{
  "norm": "layernorm",
  "bias": "all",
  "init_std_up": 0.016,
  "optimizer": "muon",
  "final_lr_fraction": 0.1,
  "train_tokens": 1690000000
}
MLP neurons of a small language model. Each row is named by its layer, matrix (up: input weights) and neuron, and shows model dimensions 32-159. Each number is 200 + 30 x the weight over its row's rms, rounded and kept within 0 to 999.
A block is one neuron, or neurons of one layer that tend to fire together. Before each block is what it responds to, as a language model described it from the Wikipedia text at the highest values.

Tokens giving a rank, score or date position: chart peaks after "No."/"number", such as 22 and top ten, game scores such as 115–116, and date prepositions such as "on".
L5.up1511,200,236,138,203,163,205,182,188,248,151,172,198,178,169,202,191,211,141,242,170,157,205,167,186,182,182,221,179,245,224,251,164,195,150,136,203,186,210,170,209,192,183,213,213,144,176,193,185,242,225,249,195,166,239,100,141,205,168,163,159,165,186,181,168,235,233,176,192,250,192,157,171,233,212,188,238,195,241,213,213,223,168,230,168,267,156,228,213,265,243,181,166,177,203,224,245,184,191,249,184,168,157,241,235,187,153,226,217,203,243,210,185,221,251,204,194,227,175,186,199,168,239,164,236,244,224,258,153
L5.up2298,197,184,190,211,193,177,195,177,197,154,172,199,190,182,172,170,227,195,183,154,192,177,175,210,211,206,225,170,186,194,224,216,208,159,203,262,214,138,158,198,160,181,127,223,203,222,210,191,179,199,125,119,142,200,143,173,167,227,191,253,181,181,192,170,228,231,186,205,231,144,175,188,183,172,220,227,211,217,239,140,213,174,189,191,222,219,167,178,198,155,165,219,181,245,198,192,180,246,247,181,218,173,246,228,198,219,228,208,216,179,252,195,170,224,196,225,219,199,208,190,227,233,227,244,160,221,188,258

Ordinal and superlative phrases marking a record or first instance, such as "'s first", "This was the first", "the first time", "highest", "most powerful dynasty", "largest city".
L4.up758,195,199,190,191,154,164,225,194,239,186,220,191,213,177,211,153,172,162,166,207,178,218,223,183,168,189,226,206,192,266,167,173,177,199,147,183,217,235,131,237,222,202,180,198,172,174,229,180,162,236,166,222,178,247,201,203,229,221,209,233,169,189,194,177,153,209,158,189,225,140,184,203,182,261,208,168,240,184,214,182,201,239,217,255,183,164,158,231,235,171,122,186,178,179,165,266,175,183,210,209,173,214,179,204,216,220,135,175,216,230,246,200,199,211,187,172,170,271,280,193,155,224,234,199,199,222,164,134
L4.up1018,224,159,212,174,184,175,208,182,240,219,166,174,132,163,199,201,210,150,246,186,197,196,173,188,180,222,246,209,222,206,226,165,147,135,152,206,170,194,164,146,161,208,182,143,253,191,256,163,194,149,216,215,229,212,166,204,218,223,194,165,179,210,193,151,179,251,189,188,238,214,198,197,159,193,222,212,235,129,213,224,214,211,190,215,183,241,195,146,203,225,240,156,226,200,183,207,205,257,180,172,204,178,169,131,239,254,132,190,253,193,202,239,199,210,206,223,229,223,177,192,228,168,198,212,234,176,155,217
L4.up1711,199,193,203,177,205,203,144,246,214,168,235,228,191,188,190,145,185,220,211,215,177,218,207,128,206,254,170,234,179,166,157,244,183,136,189,246,195,179,194,226,212,207,196,183,219,192,241,181,220,247,183,227,178,184,163,236,205,224,208,196,203,229,146,184,170,201,197,180,230,236,216,232,210,145,168,234,190,175,214,175,253,166,217,139,145,159,166,222,204,202,150,192,198,187,146,159,203,213,230,245,199,188,195,240,173,181,218,234,182,183,230,192,175,170,127,232,198,221,231,174,222,164,222,183,218,164,159,227
L4.up1886,211,184,240,209,179,187,185,214,258,218,182,159,253,224,186,162,219,205,196,156,177,183,205,202,181,165,217,237,196,156,234,175,226,218,151,222,218,162,133,156,209,167,180,201,146,198,160,183,221,201,217,193,179,212,190,220,246,189,195,191,245,189,229,200,208,194,219,208,236,155,238,192,208,202,194,200,204,198,181,157,201,207,162,230,244,170,199,233,185,161,172,180,203,231,194,266,217,199,231,241,221,185,175,205,218,225,191,199,230,219,235,238,228,211,258,225,197,158,256,198,209,205,194,152,251,254,182,207

Given names or their word pieces that begin a person's name in lists, tables and rosters, just before the surname, e.g. Troy, Davide, Sh-irley.
L4.up1614,158,157,197,159,271,205,201,230,171,168,168,199,218,248,227,222,186,177,203,199,175,220,232,205,232,183,163,214,225,163,202,139,202,257,178,224,163,209,127,172,185,156,187,214,237,215,175,265,234,197,214,195,169,228,203,221,230,196,212,220,177,200,215,222,225,243,173,215,210,152,206,186,170,238,265,196,244,164,217,209,226,214,196,120,156,227,190,217,211,207,170,212,169,195,204,199,176,92,202,183,216,157,148,190,201,250,182,165,212,217,172,183,144,268,176,225,203,175,188,120,195,213,222,191,206,160,123,203
L4.up1834,239,174,189,165,219,163,221,206,226,195,221,190,214,197,219,207,217,234,208,198,189,279,213,219,207,218,208,244,228,154,150,180,210,184,217,216,186,170,244,201,203,200,232,198,210,217,208,187,158,168,200,160,193,211,242,162,191,211,216,163,198,270,209,194,205,194,218,188,186,190,261,231,143,236,208,169,167,214,214,184,182,175,204,192,134,205,217,251,159,168,212,194,136,255,199,226,232,174,183,142,200,162,219,232,202,193,235,181,187,283,185,166,155,168,196,217,234,201,240,145,188,170,193,209,228,186,197,231
L4.up2406,148,159,243,177,209,143,207,171,255,216,226,162,179,192,130,176,153,196,212,184,168,156,222,172,200,144,248,158,193,163,179,201,207,163,216,209,220,218,169,181,181,159,186,176,210,206,208,196,229,171,216,186,191,175,215,171,216,237,237,159,184,203,187,161,159,206,205,208,147,181,216,228,222,226,148,174,234,245,214,232,181,206,218,186,209,213,292,217,195,163,175,207,172,192,164,122,220,193,184,157,181,204,150,219,239,221,200,191,161,228,198,170,192,247,159,171,214,195,187,156,205,243,194,164,273,188,199,208
L4.up2509,264,216,145,212,179,173,213,217,219,251,198,173,206,190,218,188,180,258,177,252,206,156,208,183,222,233,175,274,176,220,235,132,184,224,210,227,183,166,234,182,213,172,186,223,229,260,213,252,204,256,201,154,177,182,211,243,185,197,135,153,161,210,194,183,204,132,185,188,197,163,217,225,208,210,244,156,201,160,208,166,254,175,206,230,186,209,221,220,210,150,172,214,215,222,184,238,213,257,170,166,184,217,223,235,188,223,174,182,182,285,195,143,224,222,212,233,195,183,182,150,168,231,200,198,246,212,210,197

Second or inner subword pieces of proper names, mostly people's and places' names in tables and cast lists, e.g. Har-ald, Mil-ly, El-ton.
L2.up66,248,189,163,131,194,174,227,200,233,180,167,190,212,273,222,191,160,153,179,164,170,185,202,180,195,204,199,187,225,181,237,183,202,225,212,222,220,171,265,204,216,205,220,217,154,195,220,205,183,231,189,181,174,220,243,208,217,215,180,141,183,140,167,192,260,228,198,178,198,237,230,198,211,154,220,141,192,207,148,211,222,215,213,217,209,193,176,197,182,176,176,155,187,172,262,213,184,258,215,170,245,238,208,214,253,180,252,198,181,162,197,184,198,173,186,251,207,192,230,195,167,178,170,242,183,187,195,207
L2.up176,204,182,191,200,192,251,152,166,224,182,178,166,237,231,171,213,217,192,193,189,197,204,240,185,207,230,191,221,188,180,209,216,233,249,164,176,179,232,197,266,161,198,176,183,212,205,215,194,202,139,226,203,183,192,185,179,232,208,236,186,183,185,129,181,248,195,170,206,167,263,182,199,233,171,265,178,197,181,187,192,229,208,214,184,223,180,220,245,196,244,223,214,151,220,250,144,200,155,157,199,177,166,175,168,192,201,193,178,203,194,211,252,224,216,199,219,239,240,183,192,134,147,201,204,209,195,204,201
L2.up301,214,95,151,257,190,167,242,275,210,191,181,223,144,211,201,216,216,223,180,194,251,201,218,213,177,186,189,263,207,150,206,166,205,148,228,231,145,188,133,148,228,172,189,189,226,209,176,243,154,217,235,187,205,199,205,168,200,208,192,203,196,147,155,194,257,205,193,170,160,203,208,206,148,211,205,148,204,180,180,157,229,202,209,244,172,248,202,211,193,234,195,206,192,221,180,201,220,189,176,144,172,160,208,226,231,201,177,145,265,234,233,206,250,215,150,232,167,172,187,228,191,207,175,167,222,195,169,192
L2.up884,242,252,230,170,248,186,206,234,203,143,160,191,197,198,169,251,172,236,195,198,174,199,163,197,204,155,171,196,222,148,201,107,218,216,267,220,224,203,145,179,212,177,175,191,153,204,194,222,195,205,193,198,147,217,224,157,172,221,206,223,269,167,197,173,244,247,217,197,245,233,143,230,217,163,203,173,206,173,249,171,222,243,226,239,219,219,220,178,218,202,171,150,212,220,187,173,241,160,234,127,124,223,170,221,187,173,142,195,265,243,215,216,200,166,218,233,179,236,171,228,158,248,199,185,166,211,211,156
L2.up1341,186,183,191,169,150,204,194,242,277,180,179,180,184,241,176,213,183,185,223,141,179,202,191,194,171,176,230,176,206,92,211,220,156,176,187,215,221,215,190,255,229,189,191,125,223,157,257,192,208,213,177,220,224,200,159,207,205,146,250,224,196,247,190,161,238,219,252,285,240,230,187,211,186,220,195,215,245,208,230,230,224,202,180,227,230,212,250,188,201,221,210,147,228,217,239,183,185,201,230,160,235,214,210,244,231,204,196,212,203,206,260,177,183,160,225,171,182,200,203,200,246,207,202,208,162,167,195,203
L2.up1371,162,226,154,185,156,183,163,226,170,120,166,208,162,254,185,181,197,134,194,172,174,199,209,190,164,230,217,163,190,142,207,206,186,222,178,227,242,234,187,184,210,198,190,194,166,125,201,188,189,224,204,247,211,203,229,199,210,242,191,213,246,221,147,219,245,239,208,206,227,223,175,182,175,213,211,235,188,207,238,190,261,234,198,204,162,185,261,189,213,173,214,223,229,273,238,194,205,203,187,182,222,199,172,214,229,193,222,175,155,174,181,177,247,182,190,250,275,187,215,280,172,223,205,191,208,189,224,187
L2.up1399,170,144,224,209,170,231,196,189,254,227,171,231,186,159,200,209,226,158,197,229,207,226,199,172,241,209,187,229,225,199,242,204,161,216,187,185,245,203,241,196,254,230,173,138,189,166,160,203,206,191,197,194,248,144,195,193,176,149,191,216,211,235,218,163,210,198,238,169,185,192,224,172,191,159,173,286,274,274,197,175,224,192,197,192,179,201,220,214,245,164,184,226,190,212,183,176,241,195,191,216,224,224,183,228,194,198,175,213,169,195,201,226,253,167,211,214,249,231,210,216,194,230,211,226,221,160,222,177
L2.up2136,206,173,215,183,228,179,194,189,202,224,194,195,255,204,179,217,165,180,248,204,192,219,188,173,182,225,198,189,243,251,224,165,200,196,195,214,163,226,186,202,249,205,211,168,202,215,173,223,245,248,216,227,200,238,178,197,190,209,231,213,130,238,255,211,205,203,152,225,213,202,213,209,184,241,209,140,209,211,179,172,146,190,227,213,223,134,189,198,218,195,250,174,148,246,208,227,251,225,183,178,192,139,175,200,177,193,192,250,219,274,222,147,205,224,229,205,241,231,219,224,192,196,202,198,215,159,185,127